config.yaml
n_layer: 15
d_model: 224
n_head: 7
n_kv_head: 7
head_dim: 32
d_mlp: 576
vocab_size: 4096
activation: "geglu"
norm: "rmsnorm"
norm_place: "peri"
norm_eps: 1e-06
positions: "rope"
rope_base: 10000.0
rope_fraction: 1.0
qk_norm: false
attn_scale: 0.177
bias: "none"
tie_embeddings: true
parallel_block: false
extras: ["capped logits"]
init: "normal"
init_std_qkv: 0.033
init_std_o: 0.00602
init_std_up: 0.033
init_std_down: 0.00375
optimizer: "laprop"
lr: 0.0016
beta1: 0.95
beta2: 0.99
weight_decay: 0.2
lr_head: 0.0137
grad_clip: 1.0
warmup_steps: 487
schedule: "cos"
final_lr_fraction: 0.0
batch_tokens: 131072
seq_len: 1024
doc_mask: true
train_tokens: 663400000
steps: 5062
dataset: "wikipedia_en"
MLP neurons of a small language model. Each row is named by its layer, matrix (gate and up: input weights) and neuron, and shows model dimensions 16-143. Each number is 500 + 40 x the weight over its row's rms, rounded and kept within 0 to 999. Numbers have three digits each. A neuron's up and down rows have the sign that makes its largest values positive.
After each neuron's rows, "fires after" lists the tokens most often just before its 100 highest values on Wikipedia text that the model never trained on; "fires on" lists the tokens most often at its 100 highest values on Wikipedia text that the model never trained on.

L6.gate266:531530497558517546549390528485507520526498514489492476539504481482447472432455504510505534534460536473531468459470463460530441412504481431514517493490486479505529461480460498542467470506454505534429492558485480493510474401454511484463470504482516521509457508487597481522483492541564546493535509415544532495554507528461502546470533484488401447413451487463489495563546473536512495495548
L6.up266:514524432505507505614479439490466556442483557531521487498563527494499498500498442549503508487504437461487539502519466551525423497462451537548499520441518547487451529497495468499432548574486445523510487515520503542416525487506563505526417461586491436529539448465485579514586480534552502468441496407573487459465508463564508428557521445506612479492470461502521531514474505541543510469525
fires after: "201", "Oc", "200", "202", "199"
fires on: "1", "t ", "3 ", "mi "

L9.gate316:481453436532510508432522479490447502492476532499464530465530538529482468487496492499489492501419528408554522492525518524578526496462470446478519570503549507501421514491406478480501520458510467468489552512480532472500584510422439495466432573533524563524516509541564534515471541478537422487419545448517507517473518518562500450463367594531463503424457536534488481531480452462510475493517
L9.up316:458538528452492484512537537496553449508527495492553542460479524552567528429518530489532504531550475587525484528457455481490536491493502541474468418470468504494510537590553492492517463517459509555503548485478423463590458384502523480455532538433552507518429541390517500471450475529469497545516474495549504539522513458495464524510528492532482547512567500463431462447451436504465497478481
fires after: ".", "8", "$"
fires on: "9 ", "5 ", "4 ", "8 ", "0 ", "1 "

L7.gate109:594517501494462540523468508445504507460450491483541584546563507497447525539435566478497530556485511574536495456532509537466507502519506520455440440442525478500481553536547531500539463455459532508560561556567517465550490503490507415455490480541439499480469545502499472566491509528542527459536404445518459522454498524443527486513570534574499567478530522445530569545533525577539519452447
L7.up109:555448446460466480496537520522512480497529426444570514577523458504547532481424558596516507466483563541469527481557510488423441522484521496552483482481512437475472549557528470530542410485532579530472462555467472475476492557509499571557545477501490514475487521527479570486501479461472513514554530487531551498487477465477502535475461551556474495565485584515572500474540489503459478490458
fires after: "| ", "In ", "in ", "- ", "–", "\n"
fires on: "199", "200", "198", "197", " "

L3.gate423:450490520445444481499509512503462483545425531450519486500485545534475476545536445474560600514491532512506558509497534493505621538526447358540500578537488456488559506514503506490488486573483510462516520498536553455504467545501482472481553466537517490479451486534571506464518460517518548489510526504505488530533499542469555461428478528487487522477480408558516501452498456496491514508455
L3.up423:478512550472498425509554505544535520459493507524504492426505553548483540487542461518578546477438442509562527495423463436584499493506473516475529431594532491524515535571508536442432550483467520502481425524552453491426580545466494507525455528452553555489570502555405499544493570442469509423464496453535510450529491492543507505563531445522553475467486496473468486484487525534518501528528
fires after: "L", "R", "N", "O", "D", "S"
fires on: "ah", "ing", "ing ", "m", "oh", "es "

L7.gate351:470524600466547480471433507531484530483431522485467481496490444462479499471543561529478542438535472492464478455451458502417434457502475501509475546491413498599488493464508430485490480433471479479481489482444539517488452470500518497527554500492466507477468476483500480489476481531523536514502543495510490524478449519486540439486476528468476481487498433494550521572515522505475479460476
L7.up351:511515490495511536417464478527510550512429519509457491591498534562507494481520465579530510509475414490507515439501558481556440513438508535480582522488480457546506528533544516592492508526463500424486485468511473529575478422462513497507489520496484486495493474514458551534452510461484508533478550563484559510423486502435474542448525487518505529504510477548498475542511457513539477517519
fires after: "201", "200", "197", "198", "193", "199"
fires on: "8", "9", "7", "6", "2", "3"

L9.gate342:494545425501510464550528549482504539556500508508509441498536568439499525473519492474477411563531541496535509489558588525508500508549482519579514524496544501519482506528513528437488549540474547534506474490495490412522536442558487451440449518490487608582549560472525432479499518541480581555492462508495509490525508528498491448479457578607540520363543488524515528523516523511431605538506
L9.up342:531516501509503497537518552504453446488540489492432503450431575560452454536478500525573520493473467389530468433447479578449514470479555520491520500503519571506576511468449556509529511501488440526496559577458484487573598500534513539457537442435450471444513557442449530475552484483564432482481498514533474581555485500509568559523451480515482553413502498523490453550479483503541495508486
fires after: "″", "–", "-", "°", "."
fires on: "N ", "0 ", "2 ", "4 ", "1 "

L5.gate100:494540508494491418477531543522573540514517481499536531516455533497504504547514527515451513513555502478589435521574458477546460459535508499534494499569510508464529473507477547469450538460574457447528489479439496532533505524482466460539466498537495513544548529530518433514474571576506487499512530472490457439501620405466435448429512459471480452556493541476488530502436489504486575498517
L5.up100:537524537481551513488489463529557513501532497551501463516475516512501524487437549448523520455561523510558497549588535472471487528467491423500481573462490505530506509502485509533431499442510473539530434444495488573466491565515466464493440491483537510529489544535509502562549615538510468481497438513503482506484483440516536468523497461521473427424443491472432507428493475502505539531495
fires after: "| ", "0 ", "1 "
fires on: "| ", "— ", "0 "

L3.gate261:527443476561459463470493545467529515547481529579510571483533461455583470478488552526446455495503475470516485493532574531487396535557539472481516445548469582525488459512530571512513491543499482500460430497436532501496529469496454534503531442483526522484469406516512516519418546484499471440443464495441504540557598483570511528531522482510487516481541523441546491529533482457440482499403
L3.up261:552511463496471461528467548488557476498506471527552494511483491422628486533472519486459494486487494484507488534570538515523474528486506432554516493542420509562461531411470468511463518479464496502501463464489519496569464517478444519576461462482464454528476429552421542518539483519544472440414470501467509540528535498503495448404559528485435548503429410372458538502582497433481522487424
fires after: "\n", "0 ", "code", "| ", "coun", ": "
fires on: "| ", "Dec", ": ", "dec", "c", "D"

L6.gate547:476508459550456573546528466585496542508461539462541545536450550569540411506524471509535502548523521546424510462564521506563439486496450532485498535532561462526463488508535522568508488489485531503465476534547465513469450478436557524472509481575530459474527507423515489561545572503532578472477558524546555504461495496491531459470519511523493513468522511480568457576411499506491468510494
L6.up547:564570452491550432468544530524504461589503487499449484523522450569505489478471531505505504527475502478496471447535504475503578535462606460488531531592514526463538525511443446568509505495480472471477457519488604548549491558471432526526540479494477465484461480485478589473482426502500466500499492514555547452512508490497494483543494492459482528470538496572656464505396470510428446456544
fires after: "'", ". ", "to ", "and ", "by ", ", "
fires on: "his ", "s ", "His ", "' "

L6.gate42:465569506452496549460509567524509530543430513444603484554569549499469526555482507485574481530533547494496475507521618497487527422521484507551413540465487527462501566528486475467487499513511508480467515500505578464542476507483464527431490447527505494485435404492551535493463553508486557469481416509545478521504515491503519516440521516379520530477498585480548606535521537467507555487487
L6.up42:495413552482493578507496461543530517473463432508492545493537462430475550446438482461506537499541469473481517459524547423389462456457508483540528539531474451453560531559534495509505501542527508477481499513442478490473511497470527435470539481521462514497467443497566520430531458525523569443479488473543502538432524498425551501475523485502447526488510445609424446566510520555518473530499
fires after: "In ", "in ", "March ", "17", "June ", "February "
fires on: "200", "191", "193", "196", "192", "199"

L11.gate306:485437506524487507529479504523502533478475515458548430422482437417501529501547494440553532445529502539445572484523503562500489467540420451478549532509570514517496467494476485497496546520578443537421450421486483506488552495495499527468549478507600483461511471504518558542420522464434490498561554503500508451483497466463559522471456564493530517403520514458570464523525524565467520459538
L11.up306:478483538538483533506499485480525426466498450465534398501434467485469535552561498488536519448546512537457614491568463557463498463526515420554526416555475495506506529497384474477537477489564518498520421497479540543512523502459483531591521492526502488480507485552521495442469521504493488511497514531513454421496480584460545429490501540466545512462478476532510478582463510483531497443567
fires after: "\n", "9"
fires on: "- ", ". ", ", "

L10.gate310:477467482575557508578545558496449537466502462456473539541502500485551554481392536537480462489464503495464450444511467472500520504526446473457471522504504430510581477500512503559553523490577488521478497475547462487511492523473438495488516568600543555557558548449463596527532519472531456473513480561505497588510459616469525481502427504459532562481465478496547570503458485583524535469524
L10.up310:438385576470569513493493505530570496468442444514442518447490526516533541509504491425514532522509568505405482497482537558524491555502507471488460522473478498450442515496458473529489470532524490475480492592496593487441521472521484511538517439492506516521532442471490492365442507530497574531467498501510491528381410507488554522457504559539478517483526544500504510475558475549470556480510
fires after: ", ", "born ", "in ", "March ", "–"
fires on: "199", "thre", "ca", "191"

L7.gate206:452487521506522501533545546481463509428461501520524412503538510591478517472457596531523612580506491485442536475437528442510444498482511502527431524453505530530516530501531561477511568463487517556436585564424457496491498421496575615523528489488492546476550495494479501496518432487472549486531440403542474526498516462516490490512446441525426510487442452518514505521578487527531520557539
L7.up206:571479467523494538460444486549492503497504491564512456520518518509455479481483487469501584552494560545492538481523503556511439468436498575617499552498440517513480493498520479504476479464454439484468411452476520506472424461417589493512449540488449486433505506522541424549520473449517514420454518506537497518466485547521428469586557479472554474539546498505418537550490475511559476501467
fires after: "201", "202", "199", "200", "196", "197"
fires on: "5", "6", "–", "2", "7"

L3.gate457:504441460467478529429473511563479508463483575506498497483513625487440425520558521526452394514515451461493537557515526504517474437492485527546480505477512545489452484498476497503496483464557567498559526499494491494399500472472530471528466509444568548457565513500515493434456568513494471459449506548477438438585560501553462521506499572518500467462561499534515441541496490550473519487545
L3.up457:519461494570497542511499508534496500428523515527582556474471458522569481519472452582535498460456531506502563545426472555445489462545446518524505465544511522485454480490594462473489508546489528458453466472503481477481501536506456508546452450477523489453505492474492542464526501458438519434491546470471572537450489528517483533541441554549597532440492503537498425489514556577561483445454
fires after: "\n", "ext", "- ", "km", "m"
fires on: "| ", "b", "- ", "^{", ": ", "qu"

L3.gate174:482511510490498514485493444458411454436515454491484562502535634445483536499511482494553479544569510460536484470457497475533493542520514538447487470508516577427557528480494517461466517495573535518554516503519493490504513521489528516510574487497567546524522474525459471434508545543452480470538437469569476497449489512519533493475450587439529553439445501482480472528565582562529555453514
L3.up174:457526483523534469580518542500508556547556489429429514487501493519571535498457466592521507477509488465487483478484435527481560538552450407518476471521473454504554499474523406504494485526461526472547470550543506431477539482514529529466516538509530395557494440433470547478497485490548491496507475480484500504472485577504548603564530529495529574582582490495465521499585574523470476478540
fires after: "\n", "code", "Country", "zone", "ation"
fires on: ": ", "- ", "\n\n"

L7.gate65:572546430503529541523521488525506504518495502490466526442574526460496551454462534461445505479589482516481568462510528496477459482499496495525390508453465460536474459519571467480515562382528476512573557510526539528467481525535491450540478521570469496574530480516502476498539432506467490420515519501584502575495504525528533524474427474534467520449426505529483506488420516516470614504514
L7.up65:491534547575496518500505504501537552504478468416470528471459519473533533478516470514538455536525458521472497516576571493364490458547498544443419452446525502476443510447543554449476511455520508529458453607473518530536472539514588548533480453493500466520521458518454560497526493527497498520413433513488510423414544463519494489468503463466469485578452582424493522558422455491522479501479
fires after: "(", "in ", "–", ", ", "born "
fires on: "199", "195", "193", "187", "192"

L7.gate519:494539493478432518549556491503405461489557481449552452541508516482453460505469544441435458554466516474471558587506511431496513530477515432506528520524512497501528458512582512542503501502507510476452506437516483457582525457529515506507485526528566493485443456475526519408523535522523567507513484479484486517504471472489471515445412452537479435515469528488535585465525505551431536509474
L7.up519:497486461531542432499548516470482529521511505549537502499489516444481515477459492590501462519478498520547528482531481545410425475440446507468496436445499433493535399501524562484536577543500441487490477571467497490454501578518574526476517458540566497550546539488489524502509522456512450481497448506554529513481576511536403506485441470497469498476527458587471472530494546523465556496572
fires after: ".", ",", "–", ":", "| ", "-"
fires on: "9", "8", "6"

L3.gate184:456528527537536435463472513531442495492547429460472510498520528440493512561550527487458474506489493581521437531463499493516435520542500556497530520479504538464513526531534544517443492515505483484478533488507461458504509421445469506548486461492501509469488430496490485462505555473482423484535492474509480528485546458472518468471415513453593466473481493493462471536570562540465510547454
L3.up184:535538483565532496533532453520501470469549441554459559550506531453434451533487519553499507494476522526496479454452557550482445540506536554538482557453497533503515500570466501471447532527463464479441476431552506500451556439433505523437495431495549543451556455451409473445516478522450519508527464589521427470514426454520529504522518554507528521518403492542570558526519517458528549480474
fires after: "\n", "ation", "Country", "\n\n"
fires on: ": ", "| ", "= "

L11.gate274:534562470496528450483505457443526493553516451501539512513465481507571527430439503530455497542439588481475473450535602504527522490504473560474401476417516438511534529509486464460460498532545480530449480562518516426508547493480449449445533467458457490555431552534512503434548552502499551463485423530517510476524493471470526480487490540551533501512482487508477485492497468574524524530512
L11.up274:511581491472487499504521444502533535490532513503554457506557546546511499455514476448447507499464554451543560461430545539392567487462477534479521504525566480480452522497536473532527574473474583461588489522502494572472514568508528469502448505494472470438464532518572531509504451445497541524478487516458429510540517481461523560468570529503439455538515462490514502528532463492505470486500
fires after: "(", "born ", "| ", "In ", "in ", ", "
fires on: "201", "197", "193", "196", "ISBN ", "189"